python train.py --n_layer=13 --vocab_size=2048 --norm="rmsnorm" --norm_place="pre" --init_std_o=0.0 --decay_fraction=1.0 --steps=12038 --dataset="wikipedia_en"
MLP neurons of a small language model. Each row is named by its layer, matrix (gate and up: input weights) and neuron, and shows model dimensions 128-191. Each number is 50 + 10 x the weight over its row's rms, rounded and kept within 0 to 99. A neuron's up and down rows have the sign that makes its largest values positive.
After each neuron's rows, "fires in" lists the words (lower case) most often at its 100 highest values on Wikipedia text that the model never trained on. A number after a token or word is its count.

L2.gate128:50 59 49 39 34 64 60 33 56 51 56 61 38 52 40 51 52 48 53 48 52 38 41 20 42 62 52 56 59 41 31 51 67 51 56 52 42 54 40 40 57 51 51 60 45 43 61 45 48 44 64 60 48 64 52 78 52 37 44 46 49 59 52 50
L2.up128:53 45 58 51 65 52 41 25 36 52 54 35 46 54 51 41 59 42 53 49 45 32 46 31 55 36 50 50 62 41 33 51 55 55 64 45 52 49 51 42 48 51 56 57 53 54 47 42 53 65 59 53 51 51 27 57 41 39 52 42 57 56 65 44
fires in: "university" 38, "china" 18, "london" 10, "northern" 7, "canada" 5, "billboard" 4

L6.gate153:50 60 51 44 55 32 52 51 59 44 49 55 58 49 47 41 43 47 33 52 47 43 40 33 47 61 50 76 53 48 57 38 29 46 32 45 68 59 50 44 29 37 53 48 54 45 57 57 59 47 43 46 60 56 44 49 63 40 50 72 44 49 53 73
L6.up153:49 33 42 66 36 53 38 64 50 56 47 50 65 34 45 54 49 61 53 39 36 45 50 62 44 48 30 53 49 55 35 48 35 40 63 45 44 35 43 42 44 42 48 49 40 46 51 38 65 43 43 61 66 41 39 60 37 37 56 54 52 46 58 45
fires in: "world" 17, "album" 11, "championship" 10, "film" 8, "is" 7, "australian" 6

L9.gate407:59 41 57 59 57 55 61 44 90 43 40 50 61 48 57 42 35 55 75 46 40 50 38 49 46 48 52 51 43 39 41 42 47 56 49 49 61 54 39 52 47 53 50 48 62 50 36 59 60 43 66 54 52 38 41 69 63 50 51 60 50 57 49 60
L9.up407:62 56 45 70 59 47 52 63 64 40 42 44 50 43 48 44 30 67 51 51 55 37 44 68 51 65 53 53 38 55 40 52 43 36 35 41 53 66 28 54 34 51 36 48 35 38 57 49 71 54 62 58 32 48 48 55 64 52 39 52 62 59 51 53
fires in: "of" 76

L9.gate699:51 56 61 48 56 52 33 53 57 64 56 49 53 55 65 40 44 67 49 51 45 45 46 60 37 55 53 51 49 60 58 56 38 73 46 48 53 50 50 58 51 38 45 67 61 48 32 38 46 43 50 55 50 63 56 69 58 47 42 30 38 54 58 65
L9.up699:62 42 50 59 31 43 54 45 46 44 55 57 37 45 60 52 55 39 54 49 55 48 36 38 48 52 45 41 53 54 48 61 42 68 65 66 46 58 59 42 55 46 43 47 41 35 53 58 61 46 53 46 35 58 42 42 51 40 60 28 42 45 54 53
fires in: "from" 22, "of" 11, "there" 8, "crossing" 5, "known" 4

L2.gate702:49 44 56 42 46 50 53 66 40 47 50 50 59 61 46 61 48 54 54 49 52 46 48 62 53 41 49 27 51 53 51 71 34 40 43 49 43 58 54 52 46 63 55 47 39 59 65 51 38 63 36 51 43 58 33 40 45 38 54 53 31 47 47 45
L2.up702:50 40 54 60 45 52 54 43 53 58 35 65 48 39 52 44 59 62 50 66 38 39 56 49 52 39 34 62 57 66 73 43 53 49 49 70 62 51 53 48 47 50 72 58 55 54 29 47 56 60 53 76 42 51 34 53 49 41 64 57 53 61 41 59
fires in: "school" 14, "system" 13, "green" 9, "center" 6, "systems" 5, "program" 5

L2.gate271:32 61 48 71 58 39 58 65 35 49 54 66 54 67 57 64 59 49 45 50 63 50 56 54 57 36 53 36 50 58 56 51 48 65 52 65 48 56 46 48 45 58 63 51 37 50 46 46 41 48 65 37 48 46 48 57 29 51 57 55 50 55 34 40
L2.up271:56 43 67 47 51 43 46 57 70 61 47 58 52 51 62 61 40 55 58 58 43 37 51 51 47 54 70 58 50 58 29 46 74 54 60 26 56 41 51 61 54 49 52 40 46 61 63 55 68 59 73 59 61 58 59 76 52 50 43 46 56 66 48 53
fires in: "club" 29, "team" 25, "season" 20, "player" 9, "clubs" 4

L6.gate146:60 68 54 42 35 46 48 66 74 47 41 51 44 56 36 49 51 39 57 71 34 70 45 54 39 57 59 56 48 43 37 45 42 53 60 59 33 61 49 54 39 74 56 35 49 46 65 62 40 36 54 57 27 53 55 41 53 63 56 41 36 63 48 37
L6.up146:67 58 54 58 60 52 28 56 47 40 49 44 46 45 37 43 43 65 41 63 52 38 53 73 46 55 35 52 47 58 38 50 52 50 42 65 53 56 44 47 51 47 52 45 42 31 58 49 64 55 60 54 42 60 54 50 30 29 45 45 63 56 53 41
fires in: "at" 61, "attempts" 4, "attend" 4, "attended" 4

L3.gate481:42 64 62 37 61 35 57 56 48 57 32 64 52 49 47 59 69 71 48 54 24 53 43 37 57 51 72 59 54 35 45 55 53 33 45 52 41 53 51 61 46 56 46 33 45 32 39 42 46 34 43 61 51 54 47 50 52 54 47 46 54 51 56 39
L3.up481:56 39 48 42 66 40 41 31 40 53 38 70 70 52 46 71 70 63 45 43 41 60 53 43 62 40 61 52 62 42 51 50 35 43 50 46 43 40 48 39 44 38 53 54 43 54 57 39 41 47 40 66 59 59 52 51 39 44 61 32 46 36 46 39
fires in: "party" 25, "album" 24, "held" 9, "personal" 7, "city" 6, "museum" 5

L2.gate140:42 61 66 51 57 57 42 70 57 41 35 41 25 45 55 50 55 59 59 50 35 51 39 52 60 57 49 59 36 43 39 60 46 46 50 53 54 69 66 49 35 56 57 44 56 55 59 39 57 54 42 58 52 47 58 48 57 58 61 45 52 64 50 72
L2.up140:50 59 48 47 48 33 58 38 48 46 39 52 57 58 65 53 60 59 49 46 64 49 41 59 57 36 51 51 44 49 54 71 65 43 53 41 42 65 57 65 51 45 46 50 52 59 50 46 68 62 32 71 61 51 41 45 49 54 59 60 51 37 41 47
fires in: "music" 22, "education" 13, "1956" 8, "services" 5, "goals" 5

L4.gate89:52 43 60 57 17 63 60 39 56 54 56 45 55 36 41 53 44 55 52 54 40 57 57 43 45 58 64 22 59 38 37 40 47 44 58 55 50 44 59 56 59 56 50 36 40 31 53 36 52 44 45 45 52 32 36 56 42 44 48 54 42 59 29 58
L4.up89:55 49 50 54 38 65 51 38 38 71 53 43 57 45 50 59 48 58 55 60 50 54 69 40 62 35 53 38 68 51 38 59 39 50 63 35 52 32 61 51 62 51 45 23 28 35 43 51 57 44 33 45 62 41 46 48 36 40 55 56 51 49 52 37
fires in: "league" 17, "lanterns" 9, "stone" 7, "round" 7, "lantern" 6, "basketball" 4

L3.gate30:15 45 63 64 37 35 47 47 56 66 59 56 58 53 56 45 50 47 74 54 51 24 51 33 42 63 64 55 37 37 39 53 57 45 50 35 62 21 51 69 32 47 38 40 32 48 24 60 68 56 53 38 59 51 49 41 49 51 45 42 47 53 43 58
L3.up30:55 61 46 45 44 40 59 58 35 45 44 50 59 43 38 49 41 59 47 52 55 49 56 65 61 41 42 42 47 37 68 68 49 42 53 55 59 58 45 58 66 47 34 41 57 40 52 45 50 61 41 57 49 28 15 43 32 52 61 46 42 40 55 36
fires in: "north" 14, "lanterns" 13, "lantern" 11, "international" 8, "western" 7, "south" 6

L2.gate763:54 46 51 33 57 25 67 44 64 40 46 42 35 45 62 45 50 28 54 48 41 57 48 51 52 50 53 61 40 49 49 45 49 32 52 57 42 43 64 37 47 48 50 62 52 63 63 48 40 64 45 74 56 42 65 50 57 45 59 51 61 49 60 52
L2.up763:49 33 37 49 55 39 56 47 34 77 42 32 58 63 56 53 50 49 31 36 48 46 40 53 62 39 49 63 60 53 41 65 42 57 47 35 44 54 69 37 51 37 57 62 49 63 46 35 62 58 56 54 71 50 47 46 31 51 57 28 58 43 43 55
fires in: "british" 17, "california" 12, "military" 11, "video" 8, "million" 6, "florida" 6

L9.gate591:55 39 23 42 58 58 58 42 44 58 46 34 73 47 61 41 56 63 46 28 49 57 36 55 32 51 36 57 61 65 53 54 65 50 50 48 54 50 37 42 56 47 33 50 41 63 51 52 53 50 39 61 64 37 56 41 49 49 33 46 52 38 38 45
L9.up591:41 46 60 55 52 47 49 38 46 66 35 46 47 50 43 58 44 44 28 51 44 60 62 52 60 49 53 46 62 55 25 48 46 51 64 58 47 38 54 43 52 12 67 73 51 32 59 46 60 61 45 47 61 48 43 54 31 48 55 53 47 37 41 50
fires in: "party" 18, "hold" 11, "total" 11, "team" 9, "majority" 6, "apps" 5

L4.gate150:45 46 33 54 54 65 42 36 51 60 55 56 40 51 48 38 46 33 42 51 47 33 45 44 46 61 41 45 55 42 51 35 55 45 48 66 43 63 44 57 46 55 61 48 57 37 43 41 40 55 57 59 44 63 62 55 60 41 62 44 54 40 58 39
L4.up150:42 52 42 40 40 63 55 36 52 69 65 54 40 51 34 50 47 31 61 56 51 41 43 39 33 48 55 47 58 41 47 38 57 47 50 59 42 55 44 69 49 58 43 46 66 28 52 39 53 43 51 47 35 71 44 48 64 47 46 38 53 43 46 45
fires in: "with" 49, "of" 18, "off" 5

L2.gate362:40 37 52 40 39 60 56 52 67 55 22 31 54 54 25 48 39 41 55 62 28 67 30 67 38 55 53 59 55 65 57 38 30 42 50 54 40 47 41 43 50 45 41 48 50 76 37 55 39 48 32 51 46 44 45 43 34 62 56 46 49 50 44 38
L2.up362:57 56 42 41 53 48 55 54 25 49 51 55 50 63 65 62 55 54 36 67 61 36 38 49 58 36 44 47 65 52 54 71 47 60 54 45 44 59 48 50 71 47 57 54 42 43 41 45 45 54 42 37 56 47 31 59 48 53 46 43 36 33 45 51
fires in: "total" 27, "york" 18, "career" 14, "air" 4, "national" 4

L3.gate123:23 46 61 56 39 52 53 51 41 42 54 54 51 67 66 46 53 51 46 57 65 53 36 31 52 47 50 58 73 52 54 38 45 48 58 56 62 56 53 51 46 46 54 58 54 49 56 51 57 36 36 40 40 79 53 53 35 54 50 71 43 52 52 62
L3.up123:50 49 58 32 49 35 66 62 42 43 54 55 45 62 55 44 50 59 45 56 56 52 65 47 49 37 58 41 53 50 41 53 58 69 52 63 36 66 42 55 54 46 55 54 64 43 54 55 48 33 55 52 43 53 30 35 27 52 62 62 52 54 47 40
fires in: "party" 33, "history" 16, "international" 7, "construction" 6, "corporation" 4

L4.gate230:43 46 49 45 65 43 41 48 47 38 61 47 49 55 54 59 58 39 61 50 46 43 47 49 40 44 74 58 58 50 54 46 48 43 48 51 40 73 59 57 51 62 78 55 54 60 40 40 37 57 61 71 59 55 68 40 54 50 44 67 42 55 37 57
L4.up230:31 50 35 39 58 54 41 48 33 48 39 44 63 62 63 67 51 48 45 60 39 53 51 49 50 44 66 57 46 71 43 41 35 43 60 47 30 64 43 58 58 55 83 69 46 73 47 31 47 62 56 64 61 50 54 44 48 61 51 53 50 47 45 54
fires in: "film" 33, "that" 10, "character" 9

L3.gate64:57 38 54 45 52 62 57 58 47 51 45 54 47 52 45 53 60 61 54 57 50 60 59 33 56 37 65 35 47 50 39 55 46 36 59 65 55 52 66 38 41 61 48 57 51 64 66 57 43 63 51 55 42 60 57 50 55 51 38 31 39 40 36 48
L3.up64:57 46 39 40 64 48 45 42 51 48 47 54 55 55 56 45 47 53 34 26 51 65 57 36 67 37 56 55 59 79 40 50 38 54 55 75 30 47 49 46 51 46 73 64 58 61 42 49 50 59 44 63 59 42 43 29 43 44 57 37 53 48 36 36
fires in: "china" 26, "america" 10, "railway" 8, "canada" 7, "away" 7, "broadway" 4

L2.gate341:57 43 40 58 54 39 63 46 54 34 55 35 55 52 57 64 35 38 49 52 42 73 50 55 57 53 51 41 37 57 51 46 56 36 40 59 41 42 62 31 52 40 53 61 54 61 60 55 48 58 35 64 42 43 46 49 49 35 44 42 67 56 59 39
L2.up341:55 44 35 40 63 64 45 51 37 58 41 36 50 63 45 48 56 51 43 31 46 53 45 40 56 52 46 61 51 65 44 67 33 47 52 52 37 44 51 46 56 45 51 60 38 63 51 54 60 62 33 54 58 55 38 43 50 65 57 42 44 48 22 36
fires in: "american" 35, "william" 12, "european" 9, "african" 6, "washington" 5, "williams" 5

L2.gate359:66 43 43 42 72 47 44 56 58 55 37 31 59 62 36 60 51 44 50 46 41 60 34 54 45 44 58 35 69 54 49 45 47 68 60 41 39 64 42 76 66 63 47 36 34 35 57 45 51 55 43 43 46 44 49 58 54 69 60 60 44 52 43 52
L2.up359:47 38 29 47 79 56 43 47 42 57 26 51 61 57 50 58 46 51 42 38 36 62 50 57 57 35 47 47 56 65 48 51 39 57 60 44 34 36 42 59 66 50 55 48 31 58 53 26 50 52 58 64 49 51 39 49 50 47 71 50 51 47 53 48
fires in: "2012" 15, "for" 14, "2011" 10, "india" 9, "japan" 7, "2013" 7

L4.gate451:45 52 72 51 52 46 46 44 70 57 50 62 46 41 51 51 50 44 39 50 28 65 45 44 50 48 56 60 76 48 55 53 54 52 63 60 33 56 61 63 61 48 51 43 57 45 44 45 44 50 46 44 55 39 36 38 44 56 49 53 44 51 31 41
L4.up451:51 46 53 58 57 56 51 35 55 55 29 55 64 45 43 56 49 53 31 58 40 60 55 46 63 40 53 50 66 59 40 72 38 35 63 51 36 51 77 52 42 52 53 52 40 44 46 49 49 52 49 49 60 49 52 56 50 55 62 44 58 49 39 29
fires in: "career" 24, "appointed" 14, "school" 14, "life" 10, "points" 9, "goals" 6

L6.gate323:51 64 66 56 55 42 59 54 46 35 62 49 32 51 60 58 42 58 48 57 47 48 63 51 34 34 50 77 50 44 55 60 56 64 54 71 64 53 47 64 42 58 48 40 41 35 49 41 59 43 57 51 41 55 60 49 35 52 52 45 44 59 70 51
L6.up323:43 55 64 55 48 58 50 43 37 39 51 53 24 66 62 55 57 62 38 55 51 60 60 49 58 32 41 67 58 48 43 54 44 57 42 72 40 41 29 51 53 63 37 61 47 58 58 39 60 54 47 61 45 48 74 50 48 40 54 52 73 52 63 41
fires in: "team" 22, "club" 11, "cup" 10, "league" 7, "azerbaijani" 6